python train.py --n_kv_head=6 --head_dim=64 --rope_fraction=0.25 --init="normal" --init_std_qkv=0.0168 --init_std_down=0.0 --lr_mult_down=0.7 --warmup_steps=200
MLP neurons of a small language model. Each row is named by its layer, matrix (down: output weights) and neuron, and shows model dimensions 144-207. Each number is 128 + 32 x the weight over its row's rms, rounded and kept within 0 to 255.
A block is one neuron, or neurons of one layer that tend to fire together. After each block is what it responds to, as a language model described it from the Wikipedia text at the highest values.

L8.down50 [ 79 149 203 131 154 115 190 136  89 166 159 125 100 140 148 179 104 136 130 169 116  89 117 155  89  44  84 148 125 117 131 108 211  98 124 176 119  70 172 180 126  91 152  58 155 217 118  58 117  78  93 103 127 167 136 126 182  72 167 113 138 117  60  97]
L8.down156 [185 139 145 122 100 129 131 119 138 138  72 114 178 164 136 128 162 123 118 190 182 142 108  50  47 156 125 142  81 102 128 141 189 127 132 136 189 160 137 192 103 102 126 136 155 154  98 123 134 149 186 101 181 143 117 157 147 109 133 150  77 169 118 148]
L8.down196 [164 158 120 166 163  92 130 192 166 138 128  31 104  91 112 126 187  80  97 158  72 177 148  76 143  86 118 170 115 120 124 124 175 143 159 105 102 102 117 143 241 133  98 100  96 167 111 163 130 139 152 120 138 156 127 153 157 163  93  69 145  77 116 184]
L8.down237 [194 123 140  94 118  93 168 136 142 131  74 153 139 153  78 180 116 143 145 119 124 160 122 114 140  64  95 138  71 113 153 139 111  94 139 122  84 167 122 199 111 172  92 157 135 121 119 115 100 113 109  73 133 117 126 157 172 121  89 174  90  86  90 139]
L8.down238 [ 77 140 107 156 125  80 150 170 122 136  94 121 135  65 130 100  46 153  93 120  93 105  54 161 137 106 122  92 172 114  85 140 117 124 130  63 138 162  58 125 153 138 102  87 155 172  76 151 136 114 132 124 153 152  86 119  98  49 151 124 142 132 111 178]
L8.down1063 [135 112 132 170  92  88  90  88 115 141 126 109 185 131 113 135 130 108 115 187 135 136 172 112 138 153  77 116 133 181 135  89 102 104  99 154 121 121 212 114 141 134 123 189 139 107 132 169 119 111 136  73  88 187 115  34  78 141 217 127 125 137 146 125]
L8.down1075 [130 132 104  82 139 157 115 122 166 102 117  89 120 110 153 131 109 130  99 103 136 129  47 192 111  95 144 186 119 121 112 137 132 186 167 120  81 120 103 129  64 132 116 123 118 173 132 129 125 160 142 147  71 155  77 148 169 125 102  93 109 127 164 132]
L8.down1164 [122 136 151 108  68 132 115 160 163 100 117 139  85 144 159 119 142 132  93  93 134  79 123  81 141  82 124 165 135 120 187 158 174 140 109  88 151 166 151 104 131 152 122 133  96 112 206 139 121 103 141 153 156 114 101  76  89 185 122 139 155 125 126 125]
Responds to: Verb-phrase infinitive/modal slot. Infinitival to, modals, and negation that directly precede a bare verb, as in thought to have, seems to be, would spin, did not score.

L6.down728 [176 136 146 190 148  99 137 163 108 123 145  74  61 159 163  78  76  88 143 151 123  87 123 110 188 125  95 140 121 132 137 109 121 153 110 114 130 121 179  96 120 180 135 117 107 129 136 157 105 116 160 100 183 133 117 136  73  78 178 149 140  85  98  71]
L6.down1450 [160 183 118 195 193 131 104  98 103 129 151 126  90 189 138 107 114 102  59 129 138 162 125 114 170  44 119 155 127 125 116 180 131 111 138 100 130 146 122 120 131 153  82 117 139 109 153 121 125  84  97 134 212 133 148  97 117 108 161 153 141  76 154 151]
Responds to: Adjective-completing tokens. Final word pieces that complete an adjective or modifier between an article/possessive and its noun, such as amaz-ing, unprecedent-ed, sophist-icated, plus whole-word first, new, second.

L2.down333 [122 128 121  81 124 132 174 155 128 124 161 109 107 153 132 100 192 161 135 127 109 117 131 106  93 111 111 160 102 165 153 143 168 120 187 150 152 184 121 126 131  80 133 161 109 148 134 151  81 155 138 126  98 121 148 102 163  92 137 154 156 183 179 105]
L2.down583 [ 91  94 102  93 121  93 138 137 217 116 123 100 159 100 141 110 173 170  86 101 139 160 154  99 112 126 160 155 148  60 141 198 195 121 139 106 135 125 121  40 119  87 127 148 164 176 140 149  70  74 150 140 125  93 164 115 136 126 172 172 154 179 167 194]
L2.down593 [144 147 160 148 114  77 155 134 170 147  82 121 199  95 143  70 127 146 115 145 103 123 106 107 135 138 170 146 143 183 103 130 131 150 107 149  86 142 129 122 119 116 107 170 122 144  95 126 106 139 112 169  90 143 112 103 114  77 115 146 140  93 154 172]
L2.down1530 [110 149 138 116  85  49 152 103 107 142 171 117 162 167 145 131 126 126 122 126 170 153  95 119 128 137 128 145 144 150 163 134 174  84 120 104 100 147 134 163  68  91 130 134 169 187 177 197 129  91 158 111 136 128 129  33 151 134 121 122 142 166 166  94]
Responds to: Possessive determiners. Possessive markers before a noun, such as 's, its, his, their, her, strongest for His/Her opening a paragraph; also er pieces inside words (Herzog, Sherman).

L2.down56 [ 82 186 143 167 151 116 158  74 139 166 125  83  92 121 104 149  64  83  80 152 159 124 113  96 166 166 164 142 113 161 157 101 103  64 201 208  92 143 130  88 171 119 126 136 165  88 120  86  89 140  84 168  74 173 132 112 118 144 200 115  93 134 198 102]
L2.down809 [ 93 163 136 143 148 118 129  96 155 180 104 139  75 120 185 104 113  90 104 124 132  84  58  86 158 193 134 145  90 148  89 100 147 111 124 132 110 145 188 119  84 154 125  64 220 130 164 128 138 114 149 121 120 166 109 101 135 129 173 149 130  85 137 111]
L2.down1068 [130 169 154 164  85 147 137 144 156 147 105 136 145 143 122  98  83 113 127  91 126 146 125 106 170 148 141 133  94 107 171 172 100 114 152 179  61 155  66 135 167 141 130 139 171 128 158 116 100 123 118 101 151 158 165 117 129 190 154 164 131  85 126 186]
L2.down1328 [156 177  95 164 129  87  98 118 110  97 116  82 186 126 111 142  56  95 184 135 161  98 152  52 142 188  91 191 138 123 123 124 198 132 118 117 158 108 123  85 146  86  94 111 152 119  81 131 112 143 157 102 125 175 160 134 120 156  99 174 131 145 150 109]
Responds to: Letter A tokens. The token "A"/"a", as the article a or an, or as the first letter of a word, mostly opening a sentence or section (According, Aon, Another).

L2.down273 [ 96 151 119 122 162 134 136 122 162 158 121 169 104 149 105 141 132 142 113 160  93 139 184  90 144  82 138 164 148 140 131 166 134 118 183  88 112 112 157 100 105  87 168  80 202 184 145 137  95 139 113 122 126  88 158  97 143 140 144  75  63 140  85 104]
L2.down611 [ 92 140 137 111 107 134  67 109 121  73 123 121 120 106 130  78  85  77  97 102 105 166 155 125 106 157  92 104 168 121  57 118 128 143  91 148  90 128  98 178 204 172 144 105  86 151  56  98 102 136 109 138  83  80 152 101 143 125 132 140 141 180 137  88]
L2.down958 [120 111  94 124 154 124 193 122 140 190 123 195 118 111 189 104 131 123 149 103  95 190 174  87 117 108  81  65 110 125 130 170 144 161  91 171 119 163 132 133  88 163 152  63 131 152 143 155 128 161 107 173 123 108 119 175 104 100  85 107 178 158 116 115]
L2.down978 [145 100 122 143  86 100 128 126 127 190 206 134  89  80 158 128 116 103 130 111  80 146 173 135 144 115 126  85 123 134 141 101  95 135  68 153 104 193  81 133 112 151 141  63 152 178 102 117  83 112  79 194 193  89 111 151 133 113 158 105  97 133 116 143]
Responds to: Mid-word suffix pieces. Inner or suffix word pieces that continue a longer word, especially adjective endings like -ical, -ous, -ative, and the "er" in Azerbaijan/Azerbaijani.

L2.down318 [113  99 129 144 156 170 191 181 132 146  71  95 134  98 170 175 123 154 126  94 189 127 114 136 110  78 121  99 105  62 129 173 138 138 118 105 161 157 107 132 139 141 147 171 161 206 133 145  96 129 166 101 147 139  76 190 108 119 116 127 150 150 111  86]
L2.down664 [124 148 116 117 114 170 122 122 148  89 109  79 125 168 175 111 155  64 161 125 102 160 103 122 126 146  76 173 119  82 153 153  69 122  94 207  73 158 178 189 133 140 186 167 157 142 144  80 101 137 150 140 167 100  80 150  69  75 110 182 108 148 112 141]
L2.down803 [140  63  73 155 210 157 195 146  94 151 151 100 145 111 118 158 130 158  65  74 190 183 150  78 114 155 133 135 143  56 155 123 124 145 124 106 146 236 101 131 145 121 172 115 120 136 198 103  70 125 135 163 107 131 107 148 134 103  79 128 120 127 127 128]
L2.down932 [ 90 120  80 128 144 100 144  99 147 143 117 115 129 147 172 118 102 163 179  97 156 119 133 121 190 120 108 122 113 106  92 132 172 109  81 158 148  39 139 122 140 154  71 141 113 137 174  99 152 113 105  90 140 171 134 102 133 114  88 123  38  78 162  86]
Responds to: To and modal verbs. The word to after a verb (continued to, shipped to, allowed to) or opening a purpose phrase or title (To streamline), plus modals would, could, can.

L8.down63 [115 138 105 151 121 107  78 170 124 151 143 110  70 147 161 103 137  63 155 164 132 188  88 150 117 113 173 140  97  98 121 166 153 228 124 185 133 181 110 171 163 162 109  91 141 100 132 108 144  98  93 175 158 138 102 138 151 117 177 154 129 122 110 121]
L8.down161 [103 159 134 147 161 100 127  98 101 162 142 194 134 163 138 134 183 124 139 184 121  96  94 149 104 156 131 125 120 109 112  91 103 153 169  78 105 141 130 147 109 142 171  99  85 125 134 158 100 126 140 173 117  84 106 107 150 214 126 113 155 140 145 163]
L8.down405 [143 137 202 122  96 126  93 136 130  89 104 104 148  72 127 136 136 133 157 135  83  73 159 121 148 145 152 110 165 106 163 185 143 155 115 172 121 165 125 133 168 118 152 135  89 126 122 140 151  88 170 116 151  91 116 162 149 153 113 141 108 107 123 148]
L8.down622 [160 126 193 137 170 160 120 107 105 128 157  63 102 139 141 144  60 125 153 148 144 124 125 113 162 155 141 129  80 149 101 165 181 135 180 125 126  91  71 101 137 136 123  73 132 115 186 126 127 166 141  90 123 143 142 164 155 114 164 141 128 119 134 149]
L8.down989 [113  88 103 111  72 176 119 166 177 155 147 168  79 139 159  80 114  86 125 145 110 103 154  74 128  95 127 171  85  85 128  92 124  99 160  73 162 108 122 131 102 118 160  97 101 108 141 139 114 157 138 157 168 124 160 157 140  74 166 177 179 126 121 113]
L8.down1045 [149 190 147 185 104 137 148  71 130 166 110 172 180 110  84 141 115 119  90 127 115 105 138  84 112 156 123  99 170 111 171 128 102 102  76  89 116 185  71 119 177 118 124 123 179 112 192 130 197 112  68  95 115 100 140 104 141 121 167 108 149 188 170 147]
L8.down1417 [160 149 126 137 187 165  79  65 145 124 157 134 142  83 157 168 135 142 105 146 116 150 117  92 133 135 146 172 113 183 125 132 133 119 225 116 116 179  96 136  91 139 141 129 151 149 120 147 147  79 154 137 121 142 160  58 204  36 168 126 104  99 139  86]
L8.down1478 [ 96 113 134 152  57 158 128 117 144 178 137 121  83 166 188 143 163 153 125 100 188 154 114 130  64 144  94 161 127 113 106  97 224 122 147 101  74 117 132 155 110 115 147 122 103 117 104 157 103 114 166 134 151 133 105 145 131 173 133 158 124 111 160 125]
Responds to: Role and rank slots. Tokens just before a stated role or rank: biography verbs like elected, appointed, served as, and digits in chart positions, money or distances (No. 16, £5.69).

L8.down72 [169 171 128  44  82 112 112 102 178 103  92 109 173 100 209 187  97 153  93 148 126 196 143 124  57 138 119 161 162 147 135 135 134  89 169  70 179 152  80 161 130 117  75 137 131 128 142 104 141 103 177 136 120 140 126 146 146 102 102  90 156 188 144 110]
L8.down552 [132  93 118 184 112 138 125 115 104  95 142 108 106 130  93 144 130 145  97 107 118 121 140 112 154  93  76 101  57 106 169 146 115 112 136 111 107 146 112 148 108 154 123 132 154 149  56 132 123 114  88 119 175 155 196 133 126 108 106 119 122 115 133 172]
L8.down623 [137 111 138 171 142 145 146 140 127 138 172 119  95 107 112 143  94 131 141  84 164 151 150 220 167 103 100 152 112 120 117 130 142 145 152 172 103 127 183  87  86 182  86 130  81 108 166  96 115 144 135 179 125 156 101 131 186 124 121 117 123 111 179 139]
L8.down816 [ 79 174  97 122 165  57 128 184  89 162 111 182  84 141 124 152 147 132  75 123 111 142 117 115 118 131 137 109 152 129  79 163 160 127 119 140 108  63 202  87 152 140 146 151 153 120  87 103 165 131 122 155 151 154 170 114 105 153  66 125 158 153  94  89]
L8.down837 [ 57 114 141  65 146 114 115 108 123  99 134 143 119 157 196 114 131 119 116 208 136 122 125 178 118 166 138 156 156 184 169  98 149 147 204 128 162 140 195 116 137 150 150 121 138 135 125 103 159  79  87 140 133 146 158 114 111 134 145  84 178  99 142 104]
L8.down909 [160 147 145 143  63 112 130 188 163 146  69 173 199 129 142 153 200 148  84 115 124  89 141 127 198 143 117 159 119 112 139  90 142 130 157 142 126 182 174 186 156 123 130 122 126 131 113 190 173 143  45 115 158 133 155 112 123 132 133 127 136 112  89  85]
L8.down1281 [174 138 112 162 193  91 126 169 147  97 153 140 115 119  87  85 191 111  88  91 138  91 111  63  99 135 105 152 155 141 183 124 126 118 159 138 147  55 112 135 120  81 161 151 104 145 185 111 162 140  97 114 212 156 174 135  96 143  89 142 119 134 163  35]
L8.down1450 [145  83 122 123 112 105  98 144 153 159 128 100  76 177 148 138 176 117 117 129  94 131 161 134 147  95 166 163 169 124 170  97 150 168 156 155 109 117 166 133 166 135 109 160  65  85 136  54 143 133 100 121 149 161 162  89 148 142 163 103 182 107 161 125]
Responds to: Adjective endings; list line ends. Final pieces of adjectives just before their noun (happ-y ending, unexp-ected source, myster-ious crow), and line breaks ending bulleted list entries before the next dash.

L8.down77 [181 141 134 113 147 110 129 105 117 158 121 138 149 128 177 101 186 107 187 137 119 129  62 114 140 156 148 105  94 107 110 100 152 174 162 135 109  84 155 160 118 164  58  73 144 134 119 106 122  96 133 145 135  99 150 142 163 145 154 179 148 135 112 146]
L8.down189 [137  86 125  90 120 126 166 150 124  97  97 146 144 106  99 127 159 150 137 139 165  86 204 100 152 131 127 163 150  91 130 109 131 134 156 109  74 144 134  76 185  70 130 161 180 109  93 115 165 128 170 145 160 209 145 138 196 101 104  91  64  99  77 112]
L8.down247 [163  67 123  83 138 172 163 107  53 172 130 115 138 114  96  89 127 138 143 169 198 193 127 114 165 106 146 183  91 116 115  93 142 143 158 116 119 125 127 170 144 114 156 118 119 126 118 184 123 114 202 153 163 130 107 123  82 133 116 131  65 144 143 161]
L8.down444 [149 149 117 110 155 138 101 133 126  84 112 102 165 137 124  99  84 116  87 147 159 125 162  63 142 109 156 175  95  98 223 125 159  92 119  27 179 154 114 180 155 133 184 150 125  74 200 154 145 121 133 131 148 155 104 103 200 147  90 130 133 155  62 142]
L8.down547 [137 138 160 138 129 143 108 144 113 108 116 171 137 149 140 178 138 140 162 185  91 123 120 123  51 109 153  78 123 135 126 162 144 122 105 102 123 119 148 103 157 135  66 118 136 158  92 110  94 184 186 145 127 153 114 157 163 133 109 179 133  39 176 147]
L8.down1136 [137  92 187 145 120 159 100 138 128 151 118 160 124 157 173 109  77 160  80 141 143 144 109 116 115 109 170 101 200 168 166 102 133 152 123 105 148  95 134 179 118  58 128 108 159 117  86  97  99 105  90 101 171 187 139 104 123 164  66 149 147 118 186  95]
L8.down1250 [ 98 126 100  92 207  88 156 156  73 207  77 177 114 104 101 145 151  95  52 157 153 134  95  82 102 175 107 182 188 186 137 107 101  94  84  95  85 169 173 159 151 111 137 122 146  70 136 102  90 112 114  78 129  93 174 140 137 192 125 144 180 143 133 149]
L8.down1335 [178 199  91 143 138  90 116 117 101 108 146 111 114 147 122 149 107 139 161  91 142 152 151 100 109 128 137 120 187 176 115 156  82 118 141  94 113  81  91 141 134 143 142 149  92 125 105 144 174 130 102  85 184 107 198 199 143 135  78  92 135 103 149 106]
Responds to: Event noun-phrase openers. Determiners, possessives, ordinals and score digits that begin a phrase naming a game, round or occasion, mostly in sports biographies, e.g. his first, 2–2 draw, second round.

L6.down374 [156 116 150  68 189 134 146 143 104 110 132  81 122 135 160 132 128 127 140 150 118 119  96  65 152 126 115 142 116 127  99 107 129 160 155 113 121 106 151 159 140  86  75 151 173 133 138 137 141 195  99 217 137 104 172 162 152 180 121 101  63 155 151 171]
L6.down621 [ 99 159 150 194 195 121 108  81 127 109 115 133 140 133 125 152 134 147 136 149 120 126 128  85 140 126 103 105 143 126 155 105 122  97 149  62  72 118 101 134 125 127 119 161 131 115 117  77 118 137  43 167  94 181 174 118 130 153 140 134 139 107 122 120]
Responds to: Space before numbers or vowel words. Fires on the bare space token after a determiner or preposition, before a number or vowel-initial word: an error, the 1980s, all 267.

L8.down123 [128  94  84 101 126 143 115  90 141 165  83 142 148 110  99 140  93 141 156 122 136 119 143 179 140 130 135 156  83 154 118 109  88 157  63 146 130 110  98 145  92 208 143 135 107 166 153  82 144 159 124  88 125 140 116 136 114 118 160 121 155 125 143 149]
L8.down275 [ 73 130 114 110 140 138 154 148 128 104 136 126  96 149 110  80 108 123 137 121 124 152 123 138 213 131 155 127  84 129 142 214  48 159 127 133 115 201 135 168 102 109 128 152  88 124 134 142  68 136 130 161 116 122 138 142 130  83 135 124 127 137 192 119]
L8.down620 [120 142 145 120 115 108 154  93 132 134 131 126 165 160 179 144 173 132 181  96 168 161 170 191 130  89 135 116 155  95  98  98 132 156 129 159 124 143  85  87 178 114 122  70  99 135 157 118 145  81 140  67 142 145 111 165  95 147 104 138 171 160 145 115]
L8.down776 [128 130 112  84 115 149 146 157 149 129 113 113 212 154 106 152 140 181 114  97 136 100 137 126 152 105  62 140 138 105 147 144 146  75 113 122 125 114 175  93 162 140 109 140  69  98 114 149 156 104  82 134 125 126 126 167 105 162 176 166 152 123 124 106]
L8.down1019 [182 125 136 176 104 102 147 107 126 153 112 104 194 101 132 138 137 223 124 156 103  90 168 116 189 143 109 160  68 144 120 133 102 103 170 111 183 184 150 147 143 106 135 137 103 171 112 132 115  89 115 171 147 154 169 125 183 142  90 180 134  81 151 177]
L8.down1268 [119 108 198 189  91 118 130  74 127  91 184 110 109 106  91  96  90 155 186 123 150 165 143 169 148 104 100 103 142 142 120  96 140 138  97 112  84 118 147 210  99 132 113  83  98 102  88 180 131 143  90 105  98 156 141 122 113 172 117 145 183  60 120 151]
L8.down1346 [162  89 129 135 182 123 118 130 119 135 114 137 183 174  69 144 162 107 162 145 147 105 135 139 110 100  42 113 120  93 126 104 127 124 118 124 119 136 115 144 163 181 101 175 120 138 127 137 178 147 156  77 142 102 120 160 168 137 101 103 128 127 121 105]
L8.down1361 [171 106  87 170 130 152 122 100 120 126 134 110 129  88 111 130 114 159 165 122 115  78 104 109 162 156 128 183 159 121 146 135 156 154 121 147 184  82 102 125 133 160  69  84 128 132  98 102 124 101  70 143 133  96 146 124 148 146 152  75 110  87 117 150]
Responds to: Noun-modifier word endings. Final pieces of adjectives or modifiers just before their head noun, such as president-ial election, Patriot-ic War and colon-ial architecture, often in spans of time like for several years or 18 months.

L6.down373 [138 101 123 137 128 161 189 122 110 152 180 127 141 192 187 103 135 130 170 178 146 109  74 124 152 194  97 154 123 145 198  97 154 141  79 162  86  75  88 160 148 127 135 137 138 146 105 135 115 164 112 128 143 118 172 128 115 130 157 149  92 135 115 119]
L6.down383 [182 126  74 168 102  89 150 135 126 109 129 113 152 178 117 105 154 134 105  93  90 103 113 125 144 132 127 112 101  83  93 118 122 114 128 117 147 124 127 142 157 120 108 142 203 102  58  95 186 146 107 175  90 174 158 139 123  82 120 152 103 126 107 112]
Responds to: Copula after subject. Forms of "be" (was, is, were, been) right after a sentence's subject noun or pronoun, as in "The race was held"; also "angu" inside "languages" after "l".

L8.down197 [155 128 179 193 148 169 130 130 107  98  84 133 113 106 150 180 171 152 142 103 116 127 103 155  97  75 159 175  42 126 123  85 139  98 115 167 119 102 134  74 151 115 104 120 144 136 152 111  80 153  98 115  64 138 136 163 100 118 116 127 107 110 153  98]
L8.down514 [150  88 140  79 192 130 162  95 156 142 141 105 126  69 129 111 122  72 171 182 111 112 125 151 101 141  75 174 133 143 164 145 147 157 109 144 105 195 170 154 155 143 162 102  98 114 110 133 137 134  86 181 116 127  92 190  65 154 146  83 116 177 118 121]
L8.down626 [ 10 118  69 134 157  95 149 187 137  84 149 149 111  99  52  98  94 113 103  93  40 148 118 154  98 113 194 126 149 190 117 197 153 135 124 121 137 136  89 145 101 143 116 185 148 136 137 164 167  89 152  94 160 156 138 173 153 159 108 111 170 125 144  96]
L8.down657 [167 134 100 127 137 102 128  74 117 121 154  86 175 111 109  94  58 172  94 118  72 116 105 145 121 155 134 140 168  93 188 104 113 172 192 185 101 119  98 161 107 143 148  74 143 100 153  39  91 134 132 147 158 152 100 116 130 175 117 109  57 131  72 130]
L8.down1132 [165 181 125 112 153 185 203 104 179 116 132 133 116 137  83 120 137  52 112 158 136  91 137 108 147  84 129 166 117 123 124 165 190 140  93 132 115 140 132 137 185 133 109 148  91 182 126 121 127 128  95 127  89 125 147 111 120 138 129 111  76  42 120 124]
L8.down1143 [180 130 133 141  96 162 204  91 128 132 129 168  86  92  63 123 142 168 168 119 102 123 125  51 127 105 172 128 125 145 157 111 133 105 187 217 136 164 142 148 138  68  90 131 130 143 144  78 101 122 110 162 178 172 166 105 198 120  96  68 127 100 139 135]
L8.down1167 [161 132 123 109 129 166 129 144 118 107 120 153 145 128 116 129 122 148  93 151 117  89  69  84 199 126 122 134  77  93  99  80 167 133 160 152 151 173 130 108 107 145 119 151 163 133 196  89 110 175 130 135 124  89 115 130 106 114 153 113 133 113 169 199]
L8.down1535 [164 154 192  58 154 121 120 134 141 162 182  92  99 133 155  98 152 147 103 126 169 110 133 115 156 110 145 145 162  70  97 132 168 191 101 169 124 113 201 128 125  82  57 124 122 101  85 140 120 164 112 160 115  81 126 119 126 123 123  92  93  88 128 153]
Responds to: Year slot and article. A space token right before a four-digit year, after a month name, "In" or a comma, as in "28 July 2023" and "In 2023"; also the article "a" after is/was/as/became.

L2.down242 [119 108 129 127 138  91 134 132 146 104 124 166 104 184 132  99 129  51  68 138  80 176 116 127 115 160 147 127 110  85  94 123 120 160 110 120 164 135 165 127 101 126 189 102 173 139 156 164 155  64 103 124  89 170 169 118 110 183 209 204 111 110 136 186]
L2.down1131 [132  90 111 169 159 108 177 119  95  68 121 159 133 162 196  99  82 121 187 179 124 106 170 143  92 121 101 169 110  76 131  81  76  69 135 123 122 103 128 130 142  84 161 156 125  95 180 146 149 107 117 136 149 144 133 103 109 172 190 107  89  79 183 160]
L2.down1318 [ 79 101 161 131  35 107 124  86 138 119 141  82 180 142 130 208  90 145 113 119 139 131 153 122 103 128  98 168 118 104 115  85 109 107 125  92 173 116 149 156 112 144 124 105 155 119 143  91 109 127 153 103 127  96 121 128 176 132 200 104 105 125 130 139]
L2.down1338 [121 149 137 146 132 114 155 116  90 107 154  64 128  99 150  89  86  96 103 146 151  72 170  96 130 117 130 215 121  84 141 105 119 121 151 170 168 116  97  96 100 153 112 179 147 103 168 117  94 140 138 100 184 118 186 123 112 141 144 128  96 117 105  85]
Responds to: Word "as" and A-starts. The word "as" in roles and descriptions (Lanter as Roman, eighteen months as a Marine, "as addictive"), plus capital A/As/La word-starts at paragraph or name beginnings.

L6.down1011 [166  66  70 148 116  93 129  67 128 104 143 138 118  47 119 178 121 204 103  97 100 116 152 100 112 149 136 131  89  79  81 118 108 170 119 145 149 158 128 139 113 172 141 108  98 126 126 160  92 156 141 144 146 156 161 117 141 132 138 107  81 142  40 162]
L6.down1136 [217 104 145 117 122 156 111 141  97 107 184  86 166 155  95  42  75 130 142 109  73 166 105 159 160 122  97 118 112 106 129 153 142 153 159 119 131 165 163 122 144 132 134 112 104 131  79 131 157 124  73 191 182 208 204 241 155 154 104 153 114 131 186  68]
Responds to: Adjective-completing suffixes. Final word-pieces that finish an adjective in front of a noun, such as Cultural Affairs, Geographic range, Dramatic Art, and the modifier "other" in phrases like several other countries.

L2.down1006 [ 88 129 123 117 125 105 125  53 145  88 100  82 161 107 166 156 130 152 118 154 156 117 191 113 126 146 155 173 183 149 153 147 156  83 123 155 174 153 189 145 112 112 197  99  90  92 132 114  92 163  95 111 123 152 129 140 129 168 122 100 124 128 146 178]
L2.down1082 [137 129 121 142 188 106 191 134  91 180 191 169 157 155 158  99 140 133 110 175 168 134 156  68 131 119 167 125 149 137  93 103 171 235  79 115  99 115  97  88 155  97 102 132  98 195 128 168 120  72  77  95  71 108 149 140 116  99 199 150  38 130 151 113]
L2.down1311 [148 151 111 107 101 100 125 145  52 166 169 107  45 163 121  98 163 125 122 138 145 121 116 141  66  83 160 100 175 175 170  92 143  39 129 115 110 157  71 123 118 115  94 209  87 116 151 148 135 112 129 164 136 159 144  74 147 155 141 153 108 178 109 106]
L2.down1522 [111 128 159  53 163  84 167 107 139 132 120 123  88  81 144  88 179 125 152 126 154 110 135 118 136  65  64 131 147 118 166 137  79 136 129 152 146 127 108 184  71 101 135 156  89 100 116  95 124 131 146 148 210 101  88 163 135 132 157  80 158 110  82 101]
Responds to: Table row line breaks. Line-break tokens ending Markdown table rows, especially the |---|---| separator under headers in chart, discography and results tables, plus occasional mid-word pieces like dis, mel-ody.

L8.down295 [180 127 126 154 150 106  12 120 102 133 127 121 114 113 148  90 110 132  96 144  72 154 147 172 143 185 171 143 109 148 144 164 147  97 157 168 177 124 150 110  84 111 101  97 118 159 119 124 156 142 147 132 108  62 120  88 176  68 129 134 115 108 125  65]
L8.down377 [124 130 102 184 155 155 147 143 171 163 164  92 122 142 119 224 117 129 108 157 117  82 104 161 143  87 164 162  59 138  89 182 144 155  89  97 114 135 160 169  86  76 156  63 136 170 133 139 123 133  88 127 139 140 149 157 147 150 163 127  82 130 148 137]
L8.down635 [ 66 170 211 113  99 110  84 148 127 139 126 117 117 132 137  95 152 125 114 116 161 122 161 124 156 160  55 169  68 122  58 124 146 139 160 113 107 166 150 133 193  69 153 134 114 187 115 146 138 106 155  75 141 180 112 126 130 123  82  91 118  97 131 190]
L8.down948 [190 117 141 161 143 111 119  94 114 131 133 125 119 102 151 107 169  52 118  87 117 199 126 150 120 178 149 136 139 118 114 127 163 214 111  99 132  73 125 132 125 158 144 105  78  94 148  89 161 119 117 162 145 156 111 103 130 123 169 148 153  93 164 127]
L8.down967 [ 82 139 140 162 182  66 134  99 123 142  64 198 138 115 135 168 146 172 134 150 163 108 147 138 119 112 118  62 110 144 131 153  87  90 118 122  45 157 106 161 195 110  94 150 125 159 127 129 127 140 111 139 140 162 146  39 150 144 115 130  49 102  84 142]
L8.down971 [ 97 194  78 159 166 133 142 123 119 110 153  74 117 208 158 113  81 124 145 162 136  92 127 145 118 101 130 111 125 134  90 150  94 108  97 151 157 188 206 132 217 121 157 115 101 177 144 104  75 108 122 101 140 192 197 148  92 198 120 129 115  94 169  92]
L8.down1230 [142 139 184 140 141 169 154  82 140 119 119 115 171 136 127 113 137  98 158  94 137 100 126 152 150 133 159 109 110 132  67 126 132 174 175 161 148 114 105 161 142 154  86 132  94 103 105 129 123 153 182 136  92 143 130 121 107 169 131 199 125 109 152 137]
L8.down1524 [163 141 148  81 150 126 159 164 176  98 118  98 124 140 143 155  88 144  92 162  83 115  90  53 131 117  74 157 163  95 153 113 127 138 140 204 109 159 125 131 150 102 119 150 141 148 132 168 107 105 198 143 104  73 215  78  84 122 120 124 148 118 107 155]
Responds to: Article "a" after verbs. Fires on the indefinite article "a" after a verb or "only/just" in quantity phrases (paid a heavy price, sold a million), also word-initial "a"/"A" fragments (authors, Audience).

L6.down265 [170 163 116 170  83 148 163 214 149 110 166  81 142 120 107  75 150 194 133 139 109 136 143 124  87 111 102 150  99 125 115 116 108 173 199 162 124 150 154 157 141 149 126 166 123 185 120 109  78 168 140 123 122 103 143 177 157 134 145 157 132 134 128 100]
L6.down916 [144 207 152 161  99 116  86 155 110 105 112 158 156 111 137 107 103  88 122 135 122  99 131 123 109 118 139 109  78 118  74 137  95 135 117 160 147 139 172 165 119 158 149 107 201 163 133 135 113 159 161 114 131 200  79 168 179 109 171 150  82 146  64 123]
Responds to: Predicate verb after a subject. Verb or auxiliary starting the predicate right after a person subject, mostly was, be, being, 's, in biographies and plot summaries (he was, pretends to be, after being); also verb endings like -ing, -ed.

L2.down60 [ 90 122 162 131  81 156 244  82  90 160 172 154 124 135  75 142 165  90 111 204 138 121  86 141 129 139 108 165 106 153 117 145 130 119 144  87 169  90 109 131 155 138 153 131 181  98 145 170  95 111 211 117  96 163 118 147 130 102 212 108 132 139 159  80]
L2.down131 [141 169 135 125 152 127 150 160  89 149 123 134 157 161 121  73 107 121 203 136 140 104 119 117 145 142 107 151 118 144 145 197 153 104 106 127 137 113 168 137  65 106 211 153 122  98 128  74 117 100  98 107 188 116 124 132  94 153 115 144  97 112 130  96]
L2.down428 [ 87 152  60 148 109  67 186 146  58  98 168 101 114 155  90 121 105 125 116  97 177 135 118 160 123 146  90 118 133 106 112 185 125 145 120  63 163 121  96 126 125  76 183 131 118 128 190  85  87 147 154 116  82  76 108 174  92  70 150 150  96 145 131 114]
L2.down634 [119  65 136 118 125 138 112 142 156 141 133 160  51  99  67 197 117  93 149 187 173 117  73  85 116 141 125 120 144 161 116 127 126 152 159 152 139 158  68 175 153 133 165 129  82 154 106 188 136 135 143 123 134 159 145 132 123 138 209 165 152 142  99 138]
Responds to: Role or status predicate. Words that introduce a subject's role or status, chiefly "as" after "served" or "known", and "was appointed", "became", "is"; also stray table tokens.

L6.down68 [119  66 139 141 128 105 188 161 166  86 107 147 134 159 163 131 135 119 149  56  72 151 110 121 144  45 129 150 116 107 113 145 169 120 154  99 120 167 129 143 136 138 136 148 169 151 164 124  84 188 161 153 139 126  86 133 128 156 133 108 143 106 105  88]
L6.down1070 [120  94 138  91 110  61 150 182 158 149  69 165 168 154 180  67 136 166 102  98 172 151 141  86 125 106 103 148 137  95 177 103 209 136 155 134 101 153 128 137 143 114  95 124 162 162 142  62  95  88  97 144 121 112 138 137 100 163 155 114 103 113 115 152]
Responds to: Infinitive marker "to". The word "to" introducing an infinitive verb after a verb or noun (asked to abandon, ceased to exist, contract to succeed), plus occasional modals like could/can.